config.toml
n_head = 26
activation = "swiglu"
norm = "rmsnorm"
init_std_o = 0.0
schedule = "wsd"
final_lr_fraction = 0.1
MLP neurons of a small language model. Each row is named by its layer, matrix (gate and up: input weights) and neuron, and shows model dimensions 368-559. Each number is 128 + 24 x the weight over its row's rms, rounded and kept within 0 to 255. Numbers have three digits each. A neuron's up and down rows have the sign that makes its largest values positive.
Before each neuron's rows, "fires after" lists the tokens most often just before its 100 highest values on Wikipedia text that the model never trained on. A number after a token or word is its count.

fires after: " " 51
L5.gate261:118144099151136142102104118103139150084156116098118140137119147162126150119109137084144098129142139125164124161130104137114094148132114138148097119130169158133150127107139143157153130119156143126116128109129106131140131138121132138077150158151129112099096149111089161094165138140155105128154122132177149150106115133135109159111140129152132161144161130114091141162130103138115144116172102112173092061104133159076162144108176136136110116143145196093124137158106183170101125124141160138149142139148118096120130151133164124137155144127089162128104117131149102102106172119136105170
L5.up261:141124124154153141133114131154123129139120141157096142135120158130129117172099129148085171128155130128103120112128146147145128125123154119157146087075139124113123123161125136158136078127124155126125129137107099124120140104117107075104158116140096150123084090129128128128114126126129102112137139139134118107135170111155091118140121133117081149156106143107121186134138150140102139133130165114143106124102104154144079169160134160135144170123149128113171121123137112135141106165116108133167131138134105128176122128108104121177108077119125117134141128160133142158144121098127106064

fires after: " " 71, " (" 19
L5.gate1069:147149117146112102080149097132106151107120140122103119102127156152140069124135110135138140163137146168105116125156121087130103125140084178113136101151125129095131103140129119094166147152126132135133106092124117177131140144118096159114138130141124119119124137144120155113098137124137109110118125144141140130171149122114137132083155155076113139161143179115129113174082140141048141118140105099130115128093108144167127165139096124091113149112155171148086165147184140141145101143074128145162089158152138149159116121183141117144147151167095149120141102092146090117126142128067149162
L5.up1069:137164127088127155105138116168122135151140122141134107105135089130149108095120113077115129167137183150116123148115123173167115157143126144138137165125142142101142110112116082158128143132140087114100110103134152093103097148124148111126109137152121119105181124103153176108099117102122115109102103128184153136124145175109120103142156142123127174121162176144107125149120134151138156120177107174124171082127095147116113134167143108128106115108120156146103125128167145165126120133119144143161172158126119133132096137100123144142115115159137116153145132093160151130092098096127090106

fires after: " " 76, "." 6, " (" 4
L5.gate195:142108083124140092134112118100130077142134085160131150183131116119127083154141130129178128153091118113170136170136130102136129107105114144154095092135116119116103132118128165157160136130110116099124087124133099112111100122162148132145139086128063169179145153107104146150147167173116148143123128102111089114163099116159121125129097149086143084099164144141134091096146144126118152135134122103163105086137141118144121149124121177127114149086106147101094105129139111176174144132093132114119132129095150090080156139147119142126147137126133128142121126127122156089115145121151098150
L5.up195:134139122044112109126099099102127127144155125124161110130120083111136112147163147123154137084127115108140152117086125106108141130160149120121096138150132164074114129146144127144146163109107143109120107121155163121148103118165113125141116110136103121162134174099108128071155145107175157175069118103106154125108121165133098092086138150130120137119129097122171113094137112149130151111139159156123144099134130105126180148115141124123160128128127108129110100182129140144154102104090145121101117129097123105121159101153103140093064140158130058098097143124102162079102136139188171120

fires after: " the" 52, " The" 10, " in" 5, "The" 5, "." 4
L5.gate1514:116150117164156086125093143150113128169123120149126116133084132111077172175140179107120111107153117127135152130131167099170158092086109161139097116088082154099085111116107134143104141115144166159162157126101170130110139129106124134138116086127129089136087102091127137113075150111135125128101124146142144138095136141133093120129126092149145166179149148077171132148118087083140147119134166111121141106130128115135095105104130123104191180116112162162113132069131150132146121129092146132094113158115140128152083106129103160113162118152121151149160140151148109141116164129143116132
L5.up1514:127119086111130128105093116160127104163145114116139115104127148109111141093135138127130174128158116132112134103175101162105120093135126092122122140088138125134129139181106121149120141160100131182142121112122090100157142149083111128137082119157128155134135078143139150122144133134158148096092174143105153135130137107175082151087146152139126150083121086117152076124150101117111171140165160123103108125156130139158142122065140101118112060096116128155128110117119123131136137121119152127100147089125138107150119159125141127127149135133178139112134121145114113102125156130094121135

fires after: " " 80, " (" 16, "–" 4
L5.gate365:063119080164120181067190100104141114127171111142130083110154085122126142129108131140135150129096119122114173129112125103150134145114135120142143128135172130135151098127154147145166103126118156079150122130102138120125162101138147128166137149145092117121140130128131120106099131128090108117129150138106142143111114134139165119106125142152134148163104055142109141152147127113118108114136113151114145117144140161166100189111117162130168149153126104145110133141109127148155131128154104127128133147117128187182137132080160165162155151145115130115156139106114049101132084120100164118
L5.up365:145109143110108154157076126095114082116123160108086203130110129160151125116094129132125098104168124158114145097125119115122147115125133146127070137101129110115089090155064113131094138132170159142165118101158117097165092133163112111110095122125104127111103127121149175126158071129145118150146155095141190153110177131123148093122139170106134155157139168138160145114148170112148141144125172141106134132111126112151133143135151140143113123139164162143145136130138152133159084155114129159144131136145124148156099115097106114107088132160104144109147142133096167139101148149130122084

fires after: " " 28, "|" 8, " (" 8, " r" 4, ";" 4
L5.gate955:076158147126129102171147119142142149096131107132114092138149142124138111155119144114114115149122103082103141146110130169117130159129151154129151114128140113172077092152131126143139100102161119139098173150125176098136101119159137145117108157160145118161128139135137117157108120133136115140101128141128157128130136084112134110129122109122146091100164164098122110149107147085183132089138089140131146178140102130144089120165133134085124085140162114093119104140113170149160121137112161099122131156159153096124140132126120150129106128129161087159137122113122172137173161134130142156
L5.up955:144124092124122116121155119138144161108107108134136097137103136130142196091124142089142088136085162113125152093134123128095122147096111115097163134117135137162139099120089111108162139116150119139145178141141065155126107163128124117129107081157163127142125132111146091128134155123123140142133074153156134131109120103094159091157081150147117131106161112136152072131130113133154138117173103097111124126147113100152113084133118134132141138087091094149109117148187106116137159142124144125143158143074097104113139132168177126103138140092108088128161117142109144135115132112081172106

fires after: "." 19, " of" 14, " with" 8, " on" 8, " at" 7, " the" 6
L5.gate2014:115115153093139115145112148127113140136159144109133084117122135156131099150145152090121126134111091100134125113113093130143109126129092133133100140151106140127140139183125150139134110129096120157169072132133127129115153123093131101098110088083137107098114135148161156103147127128142139131126083114120135109092125117136161069118138162116147091123106128140170138095147116150115132138126123139102131138113101134091127061140108122112145138115118107097132117150149098128147158097114105123104151097146124129143124113060146081137106153158122127144133150120123150099128162123143122148
L5.up2014:091110143139153101140115069129139136080146173120139154113130173109120090114160155119164125109157121136142138131159134088118120100126163070136146138159120102144089133140082132100100111117126160133150088100128124160105144114113168128121085105123133173105098124136120106126123136142134147177107150107136110107128126157160123114122094091095126118080089156129120125119150129144164132123130152093138175119145120119132137142091109087179111106105158120111128134106132124095120146155107110148088146128134104130159051153156064109096120123126105182147145107148159102102104137092158094130

fires after: " of" 27, " the" 22, " a" 5
L5.gate1033:144164130116158135126152140127086130117109150135114101172096093165119065119161153152114132126160142155149116131147112127133138127113143141121098168175113122127138168151158118093137130126135123131111150191110113166150152120114122123130129164158128105103120102138095119180134182110098108158122111158089132172129101120153140123135154110159121131143162079150145117136097080100111140145165137107094138123121133148097136122144151137079145106120106112132106132128101166111137163148095148160148107129141135090133115156096169130149137096129163133120182174110159145092158156121154132111
L5.up1033:151097172144105128123115096110095129069137105163166135119091163133090125150149172154140174116132127133100061145134110119145117100124163124126119126127154132142133140109102141128068138137111135104094150147142133103149160143110129119147144127110144137089153119141140115087127121149150081133100144106107145167125106120149115102114111107155127123098126115108161075126091154137105132093116154106136129129104161101129098131097160102105098152147092115143147110100080148094150180126125111153143085119109141130158112154162156155092125110122149099089121098105112169139134123085129113126

fires after: " was" 23, " of" 8, " is" 8, " part" 7, " the" 4, " were" 4
L5.gate1317:090138141097148099102150157109132106130143064099120116084143176148127129167118125176156135103118133142102105100100115183151160134143157105170119113126179136150144180141108117138163127138132109148188076129121116115124136145118132139127140101129140148153092103104183063095145087139124168118144148156089117123134164072111150146095149095129089134138136137115103123095122110148116100100136167117106112112136144177072134145140116129066126106139131106144141111171093126130126152170110116176132143148161133158131167098090151137139150145116141115108154148120110145149145139083109082171
L5.up1317:163164120142124129106134115133133160080134125087106162115114084126120146105140132123103066161136168121142102125140153140131149125134143132132166141130130112136131085117109069120138129165137138118147136156113130108119128164162141104130111117181145144089129114164113088133153148148162134166137105117144108131184131195121085124110099141158146146118095123145145186117118142138107113096173092136126134138150147119092136129073144133131159142118119118147130103146125151150138082125113163133154126116149133124115115152142106130130117143156119154141123111112133150194116133120107104129

fires after: " " 71, " on" 4
L5.gate1358:148115130144095120124165138090135105123123147126157116155097101146131165137131096137107102138120128178119112135163121149116102110144152135107155088161077091118113136164175127125139098155106136119171100130138159131131118145137169117101150123076170105139120099107065143151119143088129152140132156169063143116108124159155161121145121122111108098067100167147135119108121131146133125154082159136116132123111140118165143146132098142118134107141106138115114148148109126134121137137119100136118122124151136127184087130144139108110125121136147108137085130123113141094108186119148115124
L5.up1358:160146122107109117109131120136122117145113149128138131119111144141155122151106120114115122096155144116120075154116138138142122124138077120151176117100129109163172128150133101145139123097094106132101112112143135120131054135145117131148131129148146152123141124130121111141136147129162137126111100136150139127159141130134136125129123119124105154158115126135108152116171135088110120082135097173101163100158107122194144122117108136104161110123179108128126138114143120147116122091136148121098141131141118136123116163134166112166121082108131114146151151087115120103143106139116149114

fires after: " |" 34, " +" 11, " −" 6, " " 5, "." 4, " is" 4
L5.gate1147:099132142113118109101187108170089123134121116134119132131178137099159107136105163103152094152150152134135137165134122103073122140148115095109129157159107143113150135157128158146171132136132099123144110163130116122138151126119131133139144140102127125145125130096084137101136118126145075112105122113126129113149163163163141109113110099156066145123092141182129133175112154129093124150129105145166149132096141092116190153116137130102141111133092152099163144155120151156128096123086098184156136125155126119115179159116127141077153130140117145125120158091129144087157141173136096161
L5.up1147:153123123149126111084120128149152095106130148138153143109138175136112184107136126112094086151097171122138143092088104059135155098148175137145147140086141134092087174169154120140126160081125119132142143155104141151148166132128153133095122127137082122131156174106087142116143122140096103152142118098158154180089098169141166178152097104117131141138123130139139152123147132107094130123140106149130155097122127137111106130152135130114135158115159120140104138107147126138111153109119149121093133054117152121093152138153129109066107087129138114123119113086116133126170145108176108122

fires after: " a" 37, "1" 9, "2" 7, "0" 5, "3" 4
L5.gate543:178146159105141132149115125151149116098145132122119128161140125134124134112189133121150110126144089101146122136130108116173119162125137127141136120141089121095104150080145112148224110134088111152162090125155095101124130104106158116135122129103128118143143107113069091065142115122141146119157169100136109096151132216144126091104185131159162114138154123136161137100166083138130127068150135129103140128108101093115113140124126130153175130155130126127075121114120091147096127161132120133130133157096140101112112155139154120144096133119090115090133151134116128100158114158111134143
L5.up543:144109162110154140116162105166141125122129161120151144143149123134130167136156128131118168132155104159123157123171133125141075090115095141126144117102098090170105102098103117139191164103139085138132106121173133089122109107105077163173123147094147163146091125124108148080156147099131142151102128140141144142108136113120159154161135140138162144135131156136109130086108141135111146100123111132148117130103162166148156171133108126097156123138180134104148130090102107143102144116143118152106178103118111131117133214131199160149137152171149140080153126142110142119134135128143179153

fires after: " " 47, " (" 11, "," 5, "–" 4, "." 4
L5.gate1901:173160133144162137083179128190149127101134127112140122120117152159122130115132096159069077100151151113126125134108088095143114121135146126139117120108112128110131122129106155165163142104123154119133149150117098141141153140122147139147136107147127127146103164127089111153198109129100147127167117086141131115125136116092175162115117090115107079122127131127134150133101152158210160097158087098106129111118131110148144129127089100139111126115163147113101148119137092157098104134166122099150139152150132114139129137128148144116095151133145144138174159132147146128148126127159177170
L5.up1901:134122144126159106121096104133178078125139108140129109110099125070150109135137178101169091134091145165151100118108126126153124153135139098120178151169167182109089165151130112113132148139118124144151171116130124145117166146155113119120100104140111146129142179096135108128138113118085133133160130126139076090144141054130150163123122116094128126133115090107150145142105156100101124125079126135111139121116118133113130127112167102122132079164132174132152129112109155119109113092142112120081139138167118143144104109099091128067101127163140197122150121133120116028118141128178142143

fires after: " " 64, "." 18
L5.gate712:127163123136126117130163130130079146115153130130114160110116127110168155139143131146103143140091054132152129153103116138123128120141094125165105130162128144107156125080103140161116092143116108157145119107169148113121128155124181179111107129182129113117125066122135126116121189083129129127093139152131145096117083109129108165177138120128067171119151088159112144073102169087134124119105140127119103121151120150106136144127095177086153114144145118159122127151125174167129161162115133153161091149145118105138113145091104130135126097147091123119125117116167126168130125139189141113
L5.up712:085159149133153125107155102127164181114131121135191128141161166165134124172133137076101119093160139132111108078088167158065113137156172108119131146111112113117150124183140138082128128133113130143114096116103164135142173125144115142124169137113157135129121118126152139110098121126126103166075099140137153141123142148128090111125136101112129186130112116160133121119162102095107139090116146146132147141120171138121136095125108124185131147082133122136119146107146126113091152159114073149124134143133162105139159134116143149116122093118164143101168139069089107146160138118104177131

fires after: " " 73, " |" 4, "00" 4
L5.gate2219:161144143134128136096139133106156139085143121122141131090136180120087124114139111093142127129143149157085175110136118136133167134131163104099148134171103146121122113111115143112102119127149131184080128094101106078170130119130116150139146141142111101156106134162089121135107183137149115093123130126115165157081112129124076121111176110102070141113188117120089127106177094123104121145142138170135102121099115149161117127098134142115150111158078168114091132144092145148130121122115103107113108142096152120137127107115101117143154106146123128151158150147137133090125129123103139112
L5.up2219:143117135102111148163172094147103156061151118158113059132177105163142108126124131116099130143116109120127127130158134130159159150142125120146133182132109134169131029121144160151113092100159151106099134119178129137094118145112097168111083118125120072092097160158127173108135138122148137137109138090141144116114124151108091131104084155154138117138163086134096133115141118141161145124138163124111131098135156142145135168083121137140115111135125151121116114152123126169134137168140092128150117080089150088133131113108132099128136099113133128129086141118141138153130117141126108099

fires after: " the" 47, "." 6, " It" 5
L5.gate1297:106098148156086153114114137143143083147156119109147134148095131122108146113152163113181174121108143129147091143111141145087141111109151117101151151155145147166114167127110104156154103103127100131122148123100154134155114115140100126062067154134163197115111120141150128127128156125112134082144157114116136120125120114134088111137140117149137169092137136144171126119133125097101138097124165129117160097127175137119152133093135128154140127147146150135129126097146141127110145122131143109084124125084152139204129129084145101111136122125093157125113080139142106109124142156107116094
L5.up1297:119113123184137118107109090150128177091112160167114089104123133121120128147146155121139118077090128152153121149156129125183086100127129149110114108116120122157150106111146169155122114154152152130113143111059136153136142148099121139151117089151122162111094119123138143130105146092145116171152162144166124153151123135139140106130117131124135139132106134139118161150121143101148151166137122122142121135174127118121124159094113097108129129118125117118115101111100120085153140139125146155150173113144115145165121130088085136131104137137099129141119126086126117110155141100108088096

fires after: " " 51, " |" 11, " (" 8, " @" 5
L5.gate2135:082142098164131123090139090088154132154125129138140119108142109126131117120132093105142137093144170112091131148142127077120125124135132147100157164147124125129131123137131143153113065110185140122132108124122142117150148119145110125152123145150096102146088141124148150156092186131116141146143136079119128160108142124160162149090138155116144139149128058149113113139146130141111092141136118092134147163135160104127097104158083108096132151124120123138126114115127154145099143128087152185125083115086106156112159068115110158126128121129100106105129133131126090095112140129143071089
L5.up2135:122119144120099154139126163123103111129112145165123154060129157140112143140134059113096120113125164137086103101117128128144142129113139108124066163137148150098147110088140131152116128164175154105161166092160105159106086146140135143090144174149132108100076126150121124099121137100146135126093113107106127187156129149125137141093102123132124125121145148103054140122151140119076132126099121108139162159131094088123141180136144126151132137134140130114081139134134130125144113156097136090131128145128159141136134095107090141160176155101099118116131113143112062131122130164137133081

fires after: " " 31, " L" 13, " W" 11, " Q" 6
L5.gate2143:119098147138154130108148124153094082096164166137154114112134129123160103168159152110170114109109137149125121177128160163118116117124149141126117099148115123165146151133106106131114154165159120130142117122133112128103108115170144150114152136139091149184115091147143143105121122095155121101153117126100167191135120110133167125129156129157151110112103120109135144125114142113099059146156138133147122156093081141141135110139158132138134136139117128111127106136146146115094156158095109114101160134098140114128112102134135125147129116132160149146135129124153144082124180163133162132
L5.up2143:115089094166125147112170109097095140114131132117125166140140156085148112113132100127128131161175099092123100167129141140112123143130124128125125133105143118137110109120152152126181144076173170161128136095158137115148116135094132145130112141125180142142124131104120149149166107110133098115096115137095122110129098108140089102123130114133134117124139124110128087155173135135167117181160131124101161126178148128129136110146108123138134076126121107094157124119129098161080104159146096136118113172092142130102136140111114143130154097091177105151124098117191128152152117143113107148

fires after: " " 43, " (" 5, " C" 4
L5.gate582:131126133117135119108144157118068152108128180090137126135134116146083130155135160126124157116123142125120061134144069121100117114123145131107116124168166148098145132108139130147163115132132144136143130091124136078130133145140095147137140145122122130169132139124144125134124178107095142176117138147163153149101132104150134137126086103103105151125152127125125124137114115127084137130116124139123139117092139147116162093156142125129129139126128121103128130131148155133134146130163104098134138120154131152133132130128102140148169129134125132165088131081151103118106103106162125102
L5.up582:154128138112132152087145105120108147093157159149129133095140174126067131100136121116118164140112097090131114166102092138099113084094096128134154137136091141122123126150176168120122160131155130110116120095167128133119136122149097121124104127143107131128127168104173144116099142169143121135121131137120098128118129179100097137140155126130085155139140150157068072119148168156073154115098093151110112091132135115127130134170143148124102093107140162101141167127147122124101114086137118114126131147075161142177119128145102153150108115160105099107114117084102171177119104103138125113

fires after: " " 90
L5.gate328:125153153143118150097102118101129097097106109133116128118106085113133097089139152114176068129093129134107118137128098154128144094125148147138166115113117085091134073120165169160100134124091115135075089125153127117164147132189110148134124155124127084125155121120162131150119137116083147152125126106165133120097121119127127165095132095121159142122112144135135144115124100131128164122136126121088122157183092115083145130104122164103074136128113100089166111124113130124125199135151123124130148152130139119132097103114140126146149111124133137142133181080156173151131166152101146117
L5.up328:115113126100072107134097111164137122115131158119129171135130131159142129135150144145137100117084114165131101135147127092160103093134147111113079123110135196117131116135148077181141097108145145110132152127099145114144105107113133147133137107159144129100129151129102112122114122136119113129097142135087148143138160139146136136117081094141123181120140093122121162154138144164132132149192195131126158160159135147133162140114119119146127154147129082092093075117110104138129129143155131115111165158135097141145096130146118118155106150170098131114102105121099099110126142088102159096

fires after: " (" 22, "4" 10, "0" 9, "3" 7, "1" 4, " g" 4
L5.gate107:143162154153111111139145128120138072126129113135177106106165166129113107104129152115094141114105135122105137126150108109106129144102122118160081135142147130162098111120148132170122134134168154116146136104109154116145126138143095157154141132105122176154147142123137134157111116102100109154118126112188108182149134162108153104141117129117114155149088150159105067089117150080119062099111120136156147106114128185112114143108134146102129193149109076115143112152177143179162133164106084127128141121161101127104100126097115147117145109174147141130129103105137104118129113121125111121
L5.up107:125101109134156173114170108117117112092121188110141128131170120153124114133106112159146112150118110125137074100124108095136096110164105136080149130121140166101151105106103161076142130121141156126110125089158145163156113141156143160109133139119125146106136120093167117076124165138130102132121108105128132152150113149135122161138185102091113132140140121085111127122103132119158103118166109108097188121162090113162175098112122104091124176157154157147168125129165090135105117100169094157172146136144135128111117157114137146112140133116089094091113131102103108148138115162129107084

fires after: "|" 31, " " 28, "\n" 7, " C" 5, " Total" 4, "-" 4
L5.gate1282:152158109152165126100152125131147154126124115126141109131136141115128138122075123082130132137131100133126130132130120105133108139087133134120136140150126100125091120141089156116178174107155112115143126103107135170130105135156146160097102097166107146144109134123122165146090151078182094097159148161114136111125128134127127118127141126146152149143118134154101141114128096133111133128112171146136127100128110126111100130150156129066133084138104120159138126158124137144149125181118164126152125121140085067099134127152138112078180108155132140123144066118095131151115198126093128123
L5.up1282:128102120167162119118113089161106132127129126132122115131121142138126128148127086113086149093124132101143121145094111086081157109095097100158102131081134146137107135132116121161139136104097120094110147136128124131105155152146125149111119143179150094116114127133129117166109072089124101169173116112118135146148136158170183092136134081110161151119135094090125093122137137095144093128128134128161151107159088119091068153132152122084111113144118135126115101155124110164119144113149105112123095147124103114091102102145128090120133106099134112111206138157138147111070128109142134104

fires after: " " 50, " (" 4
L5.gate2185:143132162110163161120091132134108083126143150130145097095136105175125167083128167121138130146178144125171114146115122106117127134176127106130180146116093134135114111132129122140163129091132135124155122128132166110142127130109080141086136160141129128110154110108137177146137170129166154155121120097093168135120143128107107114156108130113107098126160116092108147116191141119133096162137123150129101142147136107140148158137144159155149126080108154128138130136126136178144116124143108122128137117184134086129117174160143110117092141146132123125179100103109141121148122119115151128
L5.up2185:094121148090128155111110102123149117100146095073151159192150118104134163140094117122134128114125109156165119137119130130162111110096177130108120138142078142140136143145137151125159161129134122198170123126132168132126099113142125087124127150089128090123089132101110142094161166119149142127112136143138120171103144148138106160144144085117097146067125102151109107112130112140127102088165104141086104100122134125136112142100152114137100121128141171107095152159193126114161161151166113097135141106176129146119115110156135096123061101145135088126116125115112180088098143129152151119

fires after: " " 25, ";" 12, "1" 7, "0" 6, "3" 5, " |" 4
L5.gate1096:068081155135106122079114156152141128154107128094109139156143145130150086165116082120140084126152135137069153150115120096140116124117129110127146119147149145105118110122117126129101114135122113137152179100124151125104099139082149121136174106124148153126095142167136148125114173149154120109093155113159140134105164143154098116118132085111148137122083137109140148141114126126112158105151091118157122185114101080171123137077088142114120124145148184152132111162099106127139118180133140114124125092140085162131130134093155124126110121134137117155121090146150119152136137121126125085
L5.up1096:146156135102129153134112138153138117124151136120123157151145156169113128131142127130142047158070100123149152109126140107138146116104098130138111122109148129085108157148082148125157145139127133113155119101102128116165157132101157109139104150112147133195114119138128074149100104121104142143150136130127095185161115149114144126164117150129092132172169151094111145120105144088116105141132132128157124145103161135133136106093092113156126141111102099105105155145148114099124130173135153125140147149125086101166180082154118152169121122139136121098135144113139115163123121121166090126

fires after: " " 67, " (" 15, "\n\n" 5
L5.gate188:105144150114119100058134107087101128141134151146136129147146060128095137159109136119096105135168161123118126142123165135161145113156155120165136127144129159170137150136115145161088140114112139119133128123116107112136136111154056106080143141136128137139128112128145140111122114130141099151091134111132191103102126123147128103155097139180151146132106110174064139140151162164136118166121156111114182123144159175158126115132161153144130122113168112134153110113173114110115158125133097167147114118132117141134117155148106145084125115135132120125151117096101115088082147156073138097
L5.up188:097132104173136139119100147099109130120139116139172134175139152131114161136112113149109103119132141102106147146091120084160125142156121184137147118111129166132110123156076174120099143139104140111157147108138122126143124100162146122107112121113148093094081071121130123114128137090132125152125173163186150127151089123146130097136136125187105128128081130145131137153148177125148123161096125105116114153120087141148141194140099146123111131143139131112096138068169162131110135120114134131103103079163118165122115157101123163084139149119105122143130136115107116153121146149149142099

fires after: " |" 23, " " 19, "|" 12, " No" 9, "1" 7, "\n" 4
L5.gate2181:139123088177141094153153111149208138111132131159137131192138130124121122154134126107114158136108117152160144142120106138086135115102138122135146130068152145132137104113124143098127092155123139125146110141140132149094152162116110119138146095092149125136117121150105169100120131115129162177112139118152135154120147128138120114153100152136134120141127171122089122144152134142098136127132138136111145106182092115104124120096150143086112120122148114159167086091152145115141095122083123148104105140155129160138110125102186112139146129100140177135121054137093114140128114136120130133
L5.up2181:173106131136124123137117122139147144110167154116131142163105111116085149121152139136147081089135151153162111141134148149105096120120141102148138149093124148175131107119125126157156130132154068109152162138145139145112127115153185102125112098166119112133109148089146109144138069129079152135123154148107127114128148173123130125155135150102107085128147067156133124160129129113112128118131130106136093150171092111105124138156128157121084111089124131153141097153073125172137155096130191110133160135149133141146149141153096120146111118113138158097128122115177116097179139083159144103

fires after: " " 60, " (" 11
L5.gate53:138125142126106072111115114178110093117109116101098161095123099128122107148103137110144084141086124157116110143112092134100133138051121121133120127158117149096137126134105137128110115167117147088113123112147107106131127163143158162149138113148162167091077180149138091110123113097133126143080135099124141099081165142108159134089138107120116142206123102152173110128108179127113130093090130145147137147097086161127098157116107120133139143132126107147126125163148129161156141090151107116095126128109089131156097077108157150084152127148132142127138173106122118085064127146133126141
L5.up53:153138142095121138095150155102174121138123116132144145139121133166150173135117155144130145089110146133138137147149127126151117090098109120077073117137094140093122142095125158122124145123137148144134141175145144095104147116097151147105148108154113140120181157166109158107082127090143120116128146157089167139191161144116165143097147151138065130148126113123125094140082135164119138106175150168119126143128128119152107092127144137078107134148119141184093123134126153143164129160137126130157131154120121143102135097147087132112144112159077097119130163106122135092120126133105134128

fires after: " the" 52, " on" 5
L5.gate140:079139112158159129121112156089103101150140149138129109135125120120115099146091143119135105107155102160110112114112134141148110104126150081164088130151118081164142146140152163147132149159113088117127159125133156142133177138117148098132128161127123102108099104161140149078107165168168125156096099138109164076148117103141128166091102115130123167109106057158161161105145156122129141125098111088097160156178115082106107180067145119069124143154134161097147124101154131104119120145106138107132092146128124149102144125081137168139134125163141101132136108111130135086122134107130123105
L5.up140:117148115140107092120141121143092143065090097147093062102112139144152102119128148122118081175059122120103123125125125157188118158155096153153130127096142101150123096092142096149116125109090118147124141102137148090121151160116104121113085158127150170116134098131158138122148132116121101086098145141116109088164147153141129120125141127118170166123122107144080146122137155131167100159167139153125121154174120135118146175116164130085079124141177120120111095107101128074118164122148148079118109129143108156124150187130112180153145163122153110109153109077133101043132107118109099098

fires after: " the" 47, " The" 5
L5.gate900:136128099124148123133123097122160141102079185113125144122125127132157086121113143145163165109141175109136094103077145125123149152085111125161133155124114114077137138131148099137141123112147156141133121118117130122109139154145134138145121143125105085114138124145128085141133158126121136108073125176135158135133169125161137111140175119153145155129151099109113174103150171138095126155102131152127117121134143131107093149110174112092121118151116111123151128134144118149135153123105132139098168092128148123112088172148128135163146108150124132149112108133127162154131172151113133149
L5.up900:102131087154182145141127095104121118121168109114136111120104149101161088144123125187125185105141106158146123130119140145142139137145161098123107136113150114134139174138169174183150146176101133160144141124111119119108181097112135145122090167133103141162140105115128071124114137181144112143115127189118100116120102163159141117090106140145144185107142113148183104159138153160109135158108177155102134105132170123166137164110115140104100102143117152136146100146160092107181095100179115109116153116178119130138105125109126135134126112110147127134127183095120136110149076128117110093

fires after: ")" 25, "." 14, " " 12, "|" 7, " US" 6, " |\n\n" 4
L5.gate259:119157098112127133164093091098155135151142104165113104131160129135102133122137093118111159114141120153145118103133112143095126112111106124107129143122161095114115092108118155167113154110127125093144127148148099188130120176127113130152174123124098112123134128086133151105162128171144108085100139134111133145081126131132128126144110135140150130123088078092112088119127140122154120119082115163115188150124133102150125143083137147147092111134121109142104114136088124122159124109088167133148109183138138125137096149094139143134111133120113155156139158101166123127134157107131144088
L5.up259:088135110114173144093089112121142126137178083130146176155155153146134172154097139139128084098135161131115141155091084118118113142113137139147127112108137152135131144130131166128155116141114095107086125170159110152134118147122135119124121151104104071092112153131098111115139176090117144134093130135114098135150119141102123126093083140137149135167170110111140122142130121114139118128136159149153139082152090109135113094139154113099124135113116153138093144059148087133143107097178084141123128107111146130106121186119114103111129140123109123131142121102173136151139129153126189120

fires after: " " 53, " |" 7, " *" 5
L5.gate1337:122123136167129114145159126121111120145126134120141147144093143108106121099134113147125073111119152139124130152147114107138091131123140152117096162108132139131125147144157145148130119126105130095153074166094122118089152135126136179140150126131126137130111110147094135114138118128097103145144107097131156121089133156104135135124092163129141136119165097162076135118154130154101129141162127098095110136140150118131106166136153147174181089153135140158088146103151146099118097151121096138125105141122118114156129132127108108169143153145148168130144131126072149159107144135159151102
L5.up1337:108114142154123060119164126112084138150136112109143172117100131176095126128133138110108142126116119145107125174132125122129145120127125127131145122105075120130112128145134124129122103086150122101137107116097085141153159123098121137113146092154137139150141147129123182154109101107139140142132103102159116129130134099134106103116110157140119116122096153125138134066131128110123116127157130106149108119121142152129191164118104095122114118102124100111123140135153146109135153085139128137131127116098140154124093187132101143143143132142110125136152140128118134124149133132144146117

fires after: " " 67, " (" 11, "." 6, "–" 5
L5.gate1267:145124117114125127098158113099125135123116132129136116137103136141136113132114152064153080132133119141150132087123135096154169099137098128141142105156116118146084131130128121119154112114089099137111130113145111108156103136138151102130142086153138095138123128119140112096131164091149136147149117113139107126139128094152110166126093152146157129174138093108127116114124160167122091149140102113151132112113078105122119139096142137143135119103113131172085115136096118146096112119123144132155118154119142064133120179131138136174172149091105135094096110143142106131082101164147134144
L5.up1267:145131137153156146097157173109156113102113133144112102127114149154152122123179125087137127124103094117142106133103126116144144118139094124128091109098112135120111145097118168125130149154137175113153143164152163158161160062131111135139121159137121156158133143123113117129083134106122174151123130121119101126119117134156108114089129114082104152110131144143179124133155104097107123121079139146150143149125166159152189184128099104136102122114156121160124127153098136147164111113136118150104142169127135153132151146079109142111082123137104133157102127089146122103149170123118116122